{
  "rope_theta": 10000.0,
  "init_std_down": 0.0,
  "doc_mask": false
}
MLP neurons of a small language model. Each row is named by its layer, matrix (up: input weights) and neuron, and shows model dimensions 0-159. Each number is 128 + 32 x the weight over its row's rms, rounded and kept within 0 to 255. Numbers have three digits each.
A block is one neuron, or neurons of one layer that tend to fire together. After each block is what it responds to, as a language model described it from the Wikipedia text at the highest values.

L3.up208:097083156112154136157135099094149099106131173122180085205109133148137076108097115094148140143145150117183113135115114123086115135052167158112127126113125095203071171132125131106115124183123133149177156109145107131203101157133125111152083143121160153100114140168151159131167119146165162137152116068165126110149145165146149123058145083145144095130061097125156096178113185114122178119127066134167124214145105109154134174071099202134111153171096179096175078157144138192128120130140147
L3.up445:088104128103158165144147151082057143128144126148124155148108174153128080110174130089137107067162156119144157108128092159131115125103123134160125126120106126153080135102208137158126162144072154140119166127132133181210121148075147141099091172087113172124092157101147143085082095087118162105132129094130168127119106184191097122087041173109093120083134125122130170139149143083122142120088087117099142127139092159154100072096075064090136156140119128099180067153084124101133160195166061
L3.up526:143181134136160145129127160095102139106129131125140144139093122150108078090136132169162166089168159046100113120102116228152120161080149161140112158172110117148081177124159129161127116120104138132153165145160106149123118172147114147151016172096104172139095149151132117145182108173196093162110147011132113119133100178090103105121110125125138122157102168150101096186129060079086149129139127115096136126130143153116094148122120130108152173148070154169102044127113161120121135157135083
L3.up574:124150099179155093130131158077094130138104130111224089128151090148103118075145101061098164161094135200095082157124122140184078070083144126144118168100118114164088129109129141125152116172096149184156127146128131090169117081122175121135095171126174114133093115166160090094166118142161132137089104095121163110138175079089138152124107111119187117119060148112073143171076138130171173112109145142149165181129105141115099095120067128041090175119045153145124111132108140131168132121141116
Responds to: Line breaks in infoboxes. Line breaks ending a "- Field: value" line in infobox-style lists, before the next "- " item, e.g. "Length: 3:46", "Time zone".

L5.up62:151097071146083041090096173143147131140164152128153104077123105093097105102173121095152181100193075105131134147148125086113147123170177097139156137128149169132172121149169172085107154077128125136110217104123159129072090093107106116136119142085162179158105173129143170179110133108127111128125110145083119162164087135143106154160066121171144105106121118123112159185139118119068100111130178104111087127092071182116125104103207175155116069116118087138155117099164119092170170142149163
L5.up188:107136112170179102137147114109137096172198138113156095162190110135119114110154117177104138132089109160127187129163086113182100211140169152136151101094120094148138184175049151204145167150174158138136110131166150178142157163147147126104143191106090211095148171147133072079129095145136133144114159172101064105139114114107123192126143138154177108047120167135143126139119120152063182134092111142156161153140079115142134158128123128107152103143138107162108142094119109148164171106163172
L5.up211:089191156139159117144112093122153092131164153214144149116092079155119101165171148187074120136182127107106100138165128144095115130122094109129126078117100133133092150111117164167116174095124103143157158173082131159158123160161146099070128048171088163128092170101139103174110114192172138121174155100128122180123156110109153131077081143087100149124125147188095077176116107130153072143123096211157154143111122184143148130104107087176083153096155145139104093112118112069167165139111180
L5.up217:111149113127131127072134149109140093183151177108135129149136113188128099038142076158118144123201163133092122112133129125128074151120139059147129091095113160134146205124052114121167170138088130168070160143167163136113102199108132113147078116150132148136155112157117062142077117110125103098087128188139119069142102136175127125142093116111105142150108155163144113147121123133171126132074159173133153114191068207133107148119119175125106095064099090168125155169136071143110085162087106
L5.up312:134156145090178137184109172161132096141144123175144083174138159135093093141168125076075056088130123114142192110153153198111161163115138150169111106106128108106171168089100160094113146122158129162121138136163128086107148137173148142105158110148129139149107119107094121120089110120087087152079120052137126072094137093174120174143091153077172106116140124135152122150186130113145179086128125145111072064087042140138135105143118088174127049184175087068144116145103146152145068138141130
L5.up372:150160072135150149077093133111095139137195125117146149170092108064122065100153124103106099135081071134125149102120080121091135123089149092102161132139185114142134173137150165133080118129146142119113153157130162177103155143211110081127118153133141174104121073120124115099134123123131115120112128179163131094027138131076113139161082155168090133142099087110116167124134108220137164101041170204127085113115126140133117068164118121187114084122110135148144164154131135099174108142201130
L5.up394:202157133129153155146138159147098102134181157144051190145113077117119142085178112162109153143130114158121130145110102109117074178134138088111112100098169107128088152148084160159161133052116122168102146156134175165102129179195177119118113129106109133179096143154125140118096165038097145157155120096179085101135127078129072114113076127172076149158113078140104135099143106115203138096133113125140130098114103173188130100139092121117050102114116121116142206172117080100112119085122135
L5.up424:048196145096132159176140131088096146195158093184161103148157136110142152120100105119077111147122164132141160160084138076189195133078138053106084106086141111164134147126095152137111159134093086155134116098111088165150092149163175097121133145127065156130086140159150183141105136117171155168094144165118147096109094118113098124200102188116119147133090138068102085112144062157115160134132159146130151160105080081147169107102106102136049100153148089160076120124127097131168155145133119
L5.up499:137096171107129150195124084119080176097139116126104127130134165119141125085134178132134105038150081150123123113135057111099121130095142129143133169082151118144109128090162133080143153120108090144141157121122121096137112085133174116176097121104128166133104134151081052136101132066086112178116135117140118097056117106088107143167082123050098074122089114141115154067184172101156061150103105172103211129124057134121089065152129131192157126152151097128130193105118168135102122117114132
L5.up561:122146119114139113156125140159167148177133110120091102182150091096148107075141109152137124132153125138150126154142150095115118138223128103157089101120129167181123116143153169130130121153121034146216182140179159135131141107115191114116161140160118169110115123105100117148138155129115085171123127134127117024170187111213110103093138219127169122145184120209132137080155114161121069102148138141111176154196083117130168113127167153132090124128136163128118096111126140189124134120135169
L5.up575:087116103116121146079144091105091079164174103113089169130104088153146117066081155163104141121098107145183181177118095113177148151227128067144136113115085100113170101120136147186144161125135115155131129138162120139102100171158152172151146152167151201152102125153084096133120121130139075116124139170138092119143155175134137201123114147170126096090133153138106027166125187118154115104122069149129150146143118172141178138159094092176106132071099145115094107149164067133126152181113171
L5.up622:098183119255141108123138163110125173162132129152119119206156119117101104071147017165129145150147133107178130158171140148179085149121138125153149093087079201167142126157098135130133154123114110167165105110127141152118109158126158126157097157181109173113141129105087125179129156088091146146132123130155083106116134135145142147052162135187173098100163146169130113183127065106185126153103105096138083057114144098148104137148140142121091119144142152148104101103111108129061145114118166
L5.up629:134120107129129188147107178118095150131110181151135139133148099160121099087188151172071138096111082114158139127158097097133096185118141124133161125110109159132094130112070122146108213098113096151123135163151198235143128162079130109106138100124121148165090125130137133160116098111116183121111134108169161101143094153103078162153105108137121131103053078202118129116168103216164224127198144206143095124156144121138122115070140103114114098151152109113102152138136105159148133119086116
L5.up679:124195150138134120127106074171107090136142116148153117188080086152108139102118149098108133151146130058071118151192102120171079141153116129062100136089105098161109175135108152105113149049135091151132101135118154176154079181124110120124081161143120102167147151110082143092140173120135171172152148114158128190157176065101084135126100106150152072141143161159129124100101159185173173167154046129125143136136122134140091171185163135158166105080131126151080153137112082181134166167167101
L5.up692:169125158150110097109120099160137118137229143216101140188175123146121160095123090163091120167144112118094146146102160125152099175109076124125032156074068124134098174148134112184123150161146125151095124106136135172125146168157091112140047165106141143192105135136113112164136154129163120135116123156197135131121135142114109154123080090098146099105152158191094127133148107147142167100116147188130078147126144097155063064144123110158142157117118159109125135146178044074177147141130155
L5.up743:193131104075117152115160161110114119181135114113159098169119120092150055076120072130072153144134108087095125134134116150124135138137107124124053131118122115139055105194064129174167149112143155155108146065095129151123104088157176091094134097131095142151090148122104096184094140103143107163127107140129130183101080148106040147145121124149148110132161154152105142110160136120121224077166095135141145102134133145072126104149089110132149153162139171176145105077126170097161142188174211
Responds to: Mid-name word completions. Word-ending pieces that finish one word inside a multi-word proper name, where more of the name follows: Red Star, Camping World, the period in George W. Ewell.

L3.up252:145135099061151117131080095109152106116201161076175124123133167154122084054168110160087127124147078102119121114070085096067144143149125138131147145106137202153100102116138132121108092174134145146139152115107117130154103112157130112090160108200144173093128181159117083144147130104089126125166122117116073052146131136119146136166164168178175177119140146155109151092102148137130170095153156197115134224156142134087186076094154091153128117169127099108098167127164166113108155110178184
L3.up471:156152047089209152138153123106101156102166151101120054135171108118127073121120102116093134139083105184068164164071136104178104164187134086157152141150122160157146169190171128121103157181092071112081123073153083144130120129180120167117122151164124113108147109203184108135126111103082064101147132104122096138159108142068114102196129136199121110152133154052156168147093116173146143159134109118156098113136110122143131110104130177135166139143088139132092141110142099138105137123171153
L3.up662:184098106068150155120085145155135102056156119115155146119149151103144157108144145139103182055090104188100147120090176116138107095152116093130118180135126100094172130134174172128154146158072074108099141135059140063092110121118083113101139082139164102105188166141173112140152151047101141122114126127094112166154138128145108097177119112134088089069166071057162133151073069147160101141115069123141150115159115111148109112158102096157130130086135105149142090209134134086138106155164146
L3.up674:173110104123090143134112122102138112078121161144117110123110127133178098120081167107085083098063127144140136168045171110073093073184186114136085152104202114189115163143114114071144104178078135161095159105175145096128145130132099100132161178155130154090097139110151146181101081120155133137155142118100130101105103136075117111109092114146125139200035218133130091156136144124119070114110118155106103165140191133124116121157146117148096097153084119185138131100110113106145052118134143
Responds to: Of in institution names. The preposition of inside proper names of institutions and titles, e.g. University of, Academy of, Museum of, Professor of; sometimes other prepositions like in, on.

L5.up88:142189168111188108163135080176119043114098134122120082093119136150150132110195135082122150122144168106122149110121169114098130107182193153129118146145125096087088166157169186176121139096158063134163122136139169139109134083110104092184068129105115083160092105143101147149142147097098086118133149130169140093049129154114084159088071105137131051178145119151136178082138121115195164135110113107115129099140072121107154167182087110140114107163126143178165141114109116125127163096181080
L5.up118:098133199127131161153123105113098148095151167105097123161155130161143107112128114061115124116151105115097164149090050097073114150054173126117150129063121164118147139075174118169115125089126123123154171108130154171166097141119149098102122114100141090104137112123111082141150110067157150139157176132125103100207155120191126162165138109097023108161095049112164138116142157102114124117090066131219149163115125147133149129123104136145180162100116081131105108130101097084148138188131184
L5.up140:136069072105115127158125125137161178128058155130137170176131116122124081100210174139137115076150133163126194090122172089132120128132126139142095101081145127168167192150190142178115095117140117164122145111123172126106139116108120144179125179224093127124138134145138136166116123143106114106136118068168077099159167104110083176085121134058109110193145075181147127126113192131161089075152110100096129130128073135115103131152109104118085088173133140099068162175123161115132185119131118
L5.up156:165117068083164133124147124195108119152098138118125083143139138124118116065190093105082144123139158117135143151098149158111099137133137157146175098068100180138113112155094152131134141144114073144122028139168110059104101065128167088074154112092135122108109178148145151165181126115103141145084137172132119107143122125153080170094107115136090133161153104119039173134154088162161172119063162093121155121180153136181195130111198162088095154090113177162149160116125130133140168108151138
L5.up222:180115095093115206132139159098105118121136173144077138159069144146121159068158110148106136150096123079158161148163148142145115145158154128093044146036154160148201125155175178114097159100122151165077171158108113152086168122163162120144125110123171150165162147125073164120164127152148117158112110120204144151148111171120112138072086104163093123125123082137117168070156128154182108109117093146152185137112105171118144092136127120101125070122098152070101142125135087098195092120138176
L5.up231:112123160107130152168090113159115124163117169134159083169119091115131142106144093195123092079112139116191134111076150087150106151120102145095157121058095149171108127136114146125118166167113102194181135159182188157125060124137098108103144147162070187134176179094191085088171137119107153132107143100180123098127143119132181150147112171114127108094046108181116127133137129139153107134132111099122135083152114129146063102119102128120164163159123188140144241089084119103116097088097115
L5.up251:077114138109130108157175133131076126145095084159113161142123175192092153134107083165090112092130178109176145113099154115151117119126144145134134135135093128142101114110138133089118136119134147175145190117133115154135051105145166082148113117094069157061078187186153144097099110127157178121121120077085158085105040131082095167137119068095111111164081106126140156145149108119124139083130133164106079182154139184155137149101133120132119105159112105160144020171071166059151108154115127
L5.up256:144122172114103143120092183153113126160124190154111141080131137133207101113088063117150110109159089091107155151067148141108146066130136087142090118145109179156055112105126141177117129175111165147132115143076154120160139107176145072164132179168176130111102135147137151126188127204137151097141136118098150206140192116117099153155072116068160077142134120179119122081129099169153220125127141155090141155197167136110117124136081126142125123120125165113172130130115111141068124130186134
L5.up281:060078125128175093106207187108117120112155123154103150112109110182123119134065108105055146110166124159132108113130122189130131101079096064163094123094161146147104083125164125122140152154108166124170106124108215111197113201096160122180091083090182092131113098166091129119108078093161139132146153111144116105117077106097162141112166106110140160085134109084103104149108120136123119149154126161098150183190172144161108112123092126116151092074108132082104083197098126106143176136118103
L5.up410:133154143120141141154145075120119056123049117216115106107102128168114130085118137180153123113160127107177173131096142118129152134120148158140122179148124162129183136136116105174133123143161108152152120137132140091109121096179122122143080098089110066152115100167128054184171051138070162128144131094149112078101160093154100152107141083147115073104102121144101148177119065078118091196126117198118124123151079171128128136106174095125128174094087111036105129108168103100116128099088164
L5.up437:141105125117126178160139125116160148153096148133109081171067141137105128085087123120076097103090121133150166161127121121071144070090115109152136137121120199113158105117195156121130094128186117078118153148160186139184067078152075119132113119136134140109154162135159154139082090194099178146101133090187124146121129059158191137107141126105114164067124118088196072161095146183086135085134154170154106154131119188168132127144162164163121137162141103163156151174118092132195131139142069
L5.up569:148087134107113114172096113191085081105131137175106109202120147109136136127156065106139116112115149079196122149124138155157142112143160084099142090146126170130089106120144154151113156168109133165128098129112177088146077136181168132176088104114167200172086191165133122138141115140097188149075135124130119130150149133083147113087140143137112047092112078167088116048154082099162107152086126132136088175139122146149107135133104080103114164125101158110141046160076138038148144138142112
L5.up623:136084129069181117091145213135047088146154079126091082180132126169126117146160140149146148115172130164171167140076138188146136144081128129137097110081098204137101110160110073167133132109133136170136175139140110126139123163088130110104136120122122181106137119210154106139130103130128186141125164063107138077141102174119102187109170101129133148162134101116153126153103076162133129131131163164134129132066157164115123138173097117136113138070100172088210097161091123062174155115100150
L5.up646:105073178136136188093169105098179142117075138146148088155125159103102135097137121116145103117082089126156089104143141100109126157092144156125135156113128154118110112124183119097084079102154104170142140127130150127098047083132098110134073017124076121124104144107161171127173095153158166178080154070118103106107143099122109169149135063114060165116163136165113071094082040139115140161177134106129136122086167159112160050155094134141104138117124119114179135134135125091107152165086093
L5.up723:112082166117178142084183056123121095140120168168147080152134162146184094121066135088095125119188153146117152149094116147114131124121111153155119157121106191146134137115103101175121128158168114121119129181138104121184110126157099104113083134121131056111132192191154121144141064174107153081114104099103131075054159152131134140125118097180087152159123090157104172093092139101169112105146121121143153126127169097184157136112144095138065180149150147107163111141100103064104156083024131
L5.up731:078149197147144116153112093107109129171112175155157131142065189177086149080106157114132125070154158132124135128178133089088137109160198125134067166084167190100125121053179134111058177168117134117115159128143152138077151128139103075096127127142114155173088136087097133146096143103114134117175145067147131062133162100121098085107141158159158152125113135149081164134159141076140139121124074141091129170135162135149147187134192106141165128147183133194065129139141142098118102095155098
Responds to: Table and list row breaks. Line breaks ending a table row or list item, mostly after a closing pipe before the next row, e.g. squad, results and election tables; also word-final pieces in names (Bil-ly, God-in).

L9.up326:139139167140161176149099102116089126157173126084115112131114147142202116114118106132088171107119158154147140072095216167113081072058134126099151122141144152112132125118088145151152140153219091085114145167118150114127142140153077116113077155152119113108106120113134118102098118121144102127186142153114239088137081136137100136129177084140139135125122105148132163138121176138073114111138140162255146154137079123144104067152142115081115135137133153145112127086120151164121107105070149
Responds to: Row and section boundaries. Line breaks that end a markdown table row, closing == of section headings, and sentence-ending periods where a new row, section or sentence starts.

L5.up45:182105108102110147140114102063111199145159137091109148112154181114141118113117164133116128127121134133158106155147150138101108105133104189115108126097120241136104137129123183098124166127123096081091088141130117135125158131131106127142126129091102117175127167176136163136093140144163151136117116161089105067083108104114167130150105088169100056150106105130149119119163114155138198033141065163166175092110106145162132085093141193080111084128186206170149140149132117127185071117125188
L5.up53:137129161140110107134155168096129177102140160162163180156094144067145099151094155169112097120143106096096136149182141086121100123172103066146117092103042115116149174202099138157082152132145102131075144145173086114098146110187137091046147106126160079112089134105142151146143088137161142123039121097122150135110169159110094172172123126142149119102117040080117116102076089156150200102083116128109101192090130134120156100112165096102121072093130142080133118141142137137074134134136119
L5.up91:088129139167125100085080092131138148167100156156080142167156053106075132161132159106110124154091107113088148133104127121155140146122120082173144167086159164139116155161113152105145163136132049067065096180172129103133075158136137055125130144092099121127093132107149069164132105137120133137142131149179157144104172081178100130166056184141139154146149099131149098105131168128176143148117187103131114112140084142170097106119186113088148114103178119141148202120132080091169151140116032
L5.up126:127145131167087120094165134173157144166158126158136081169180121183154094098100179110143047133134166142095106127143070100092154151133139159147099182089125139161140151115097175153152107161089106101084101123102097120204075125097144118136167132123155133180098133116109142154164154129202152112127113193135109114139139088128159162081106149172058140151111065105092147092089178137111090098127149125119120097086120123137119135113112192180198129140147099187161126110132094166054137148202150
L5.up146:115154127121165114154128113157108153163133173140134106126167122091180175093167058142138137161171081149100133157108112170143121143092101141123066086122105180122115115182098181196121161167170089151171125140195122108165148176165137121119106118078107114187056128140143164166129143151114164080128119093151091089129160112091113141131096142146108167092131125100139068081156073206165151179145154096140145098125078120159175152098096183094157138140143108115142104121093063100188176151080129
L5.up162:074134122123093110120158182161130164124108106081122160123111139151165133156104121114093123102087070162124126120143159147179148123152160126200127129211179163176124138135139115172076158132132131119143141090156119172148163163129115114158059177126164102142105174108138148124129078136119125125227134096169149141186099134191154147131111154198151125092127067113140126118119112066138132124185124136041170117120081076077116058142107168125119131128105186141154145172145072165092132099098102
L5.up274:167142136201120062148161080117152141117205143178103101114157111150125114082149077090096091143107110117105119093147157156095098158124079087134134134108142143129087104155118138130090160118173147100179113149132156126141102137200131077097108114185131115082089144057099159164085159138151201147162134129160122058105189059161136158135132103170098104105121089146080155118108131201117151136134067206145162125087147093114141081094115145154156151128118116139164139140089055087149130128146140
L5.up294:100091093105180093134156130114126156117151186137147150144147110132113138106156129158122126163157121173091126200088130107132123141127117093078106158073223130129139107119097136101073125163129103176126179138028150125097081183140149140143081112088133128117140152134159140103085152147133123180092130115221127095172096124130110118179145115156141071087158099130082169114085137155123142170059120085131097151155128125072144102150146168105157141148046123146075140141105061118094164156107074
L5.up298:197185152085163128079127142098168187118149132157159150105142123145088087156143164075076149119126132131146118166127103113081118117173136131129129142100143142153140149120105157159093154081125092124100083119149103086092102123226161070109128051132155101122104141143122145156064122148106085131088130149113100093071098083159097163098138117109149127137108130160105198157160139187126087156175152149183148176113109241161117130081095111142146110112161122163138132118051135079098132138161145
L5.up353:135163104138172111157106113136129130090137116096107137100065147086143144185106091127122151114131108168047172110139148152121084139115170068108140222093174165165165054129115185153106121140119106109082071115083124118119107156110172055145089139138088119147100107123106180097135133128091160114103165088134117135115159109091059089169119112134107123105118133104156134164146179109094097093153132125116123143081110131130162119115121147131142194085065073146196114197124131086125047167161125
L5.up441:180175136160136092131128131162124168132175157165133104094087147085147088136097105131120106160148143110147125126100193135105163101155111167110121173160075118162130109150074158153097065147107158127131142133066111133120089098132127118164083100121087097104075203142177196078151098125151164150137145155107185169109147059140074170124157082147092089119098173116080105125132143187136148157158152114101138115072144181202113048129126110167127104109179121149109168178122076129162160122129164
L5.up530:181140120105096161145198122156147113152131145143068148164146053184177087097161183110102105100113113067094094132089151116100154134132196097152130132125128076101116128147118150098119113134116107141094090107112135091134138111109077120050127149142087106112171123104166069115134170110132173148152139099188146143132039068179093154167187086148150110120182154106146132126117143139171125098120111133141104146174181093130068114202164109151157166129075114140204165168136116142122136151151113
L5.up574:098106168108159076148127171073154110195171168120151101151138089139122082120143094118102084120153080151065187155108156114077181137113125077130065138123196127114146098161144135163121108173095123140060128133132154180176140128145107092094210138154139158121134157166076136148147142098116147179143131142157106071191117139123132131201092118194128104121115112117118141145162075141143146088160163143112078099090112165186120116140135110102128116120158062216147066152171124140122130137114130
L5.up632:117193180156111129158206087141085129112125125144125036165134138111135116078144089142162144092092124147128117134098184186140119132087105116094083074094109091136128131174122129140095118103121094157085150123124126079141178144126184117100195155157169160164125134129111152147066087158091188153095151094197193143050120152127109127136097131147132172085176132145111089091101175172118128111105100112112184137118124152054099134114136147122122131157093136152149105132037123137083118098110093
L5.up669:100170114119183129162209119152080130067153139114127084100111197101160100174125104126102143134111124149116119123122113160122132159112131119175146082109154165119145131116155099153084191137115095122153133113168162152145195153164144136118112115114081145102137132193104080067124117140108144174119158171198113117114142094142106142145134141179081166098102062132177159118134197118159147108166060198178122131103169094125112126180161142162160168109114095147164030171152121133183123096103104
L5.up746:172047071082136156108127106133037181161115141134118156103096154123123072095080156123104103122136153113097164139135122098124151118139118049130146169126147130158117149134108186178157128171147126094165089116119141109160166106186107173083127028096138106133129104130130163157130086100121158120176139120121111080147168143206132158092102146130132137109188099142146149143115151213111117064164105155077138089089102132083154081086143094138134146139106098184094139143152131191130094143159153
Responds to: Name-linking connectives. Connective tokens inside proper names and titles, mainly "of" as in Order of, University of, Bachelor of, plus colons after infobox field labels.

L9.up372:159099140170152118142098139090113123117137145114097069095106119123119141150142112202097144132148171192157156115148074110143112142124150092174094129101159134119109138143132199156122153058112094110079135095133161173119101093120190085111112123133163141117154130162102132090102161097132171160098080135145146096100058110126080120070061109151124114157134077135111140145122101183110122113208081126123236175218082139103148107131180117154131155081111130146181154106137133107099143081083147
Responds to: Name-final word pieces. Final sub-word pieces that complete split surnames or proper names, often in sports tables, match reports and credits, such as Portill-o, Ordóñe-z, Car-ter.

L9.up513:074148130185155185139145128181078126111143152107119148128252169140054108096149108163137181096123137140106114149149106120128102120103133190128100158117194114144179164117129156172061122156120153094140140132132113173141147160104069132165124080062136096106117147107119158108079113131079157127105148086136158099080148109165140169108117131193165153152089125187071113126112142161076171122111116126123104072150069132172172126103176168104117142119101068133164124110119144075121100160136110
Responds to: Label-colon before names. Colons ending list, infobox, table or citation labels (DET:, Label:, 2009:), plus possessive 's or band, song, right before a capitalized proper name.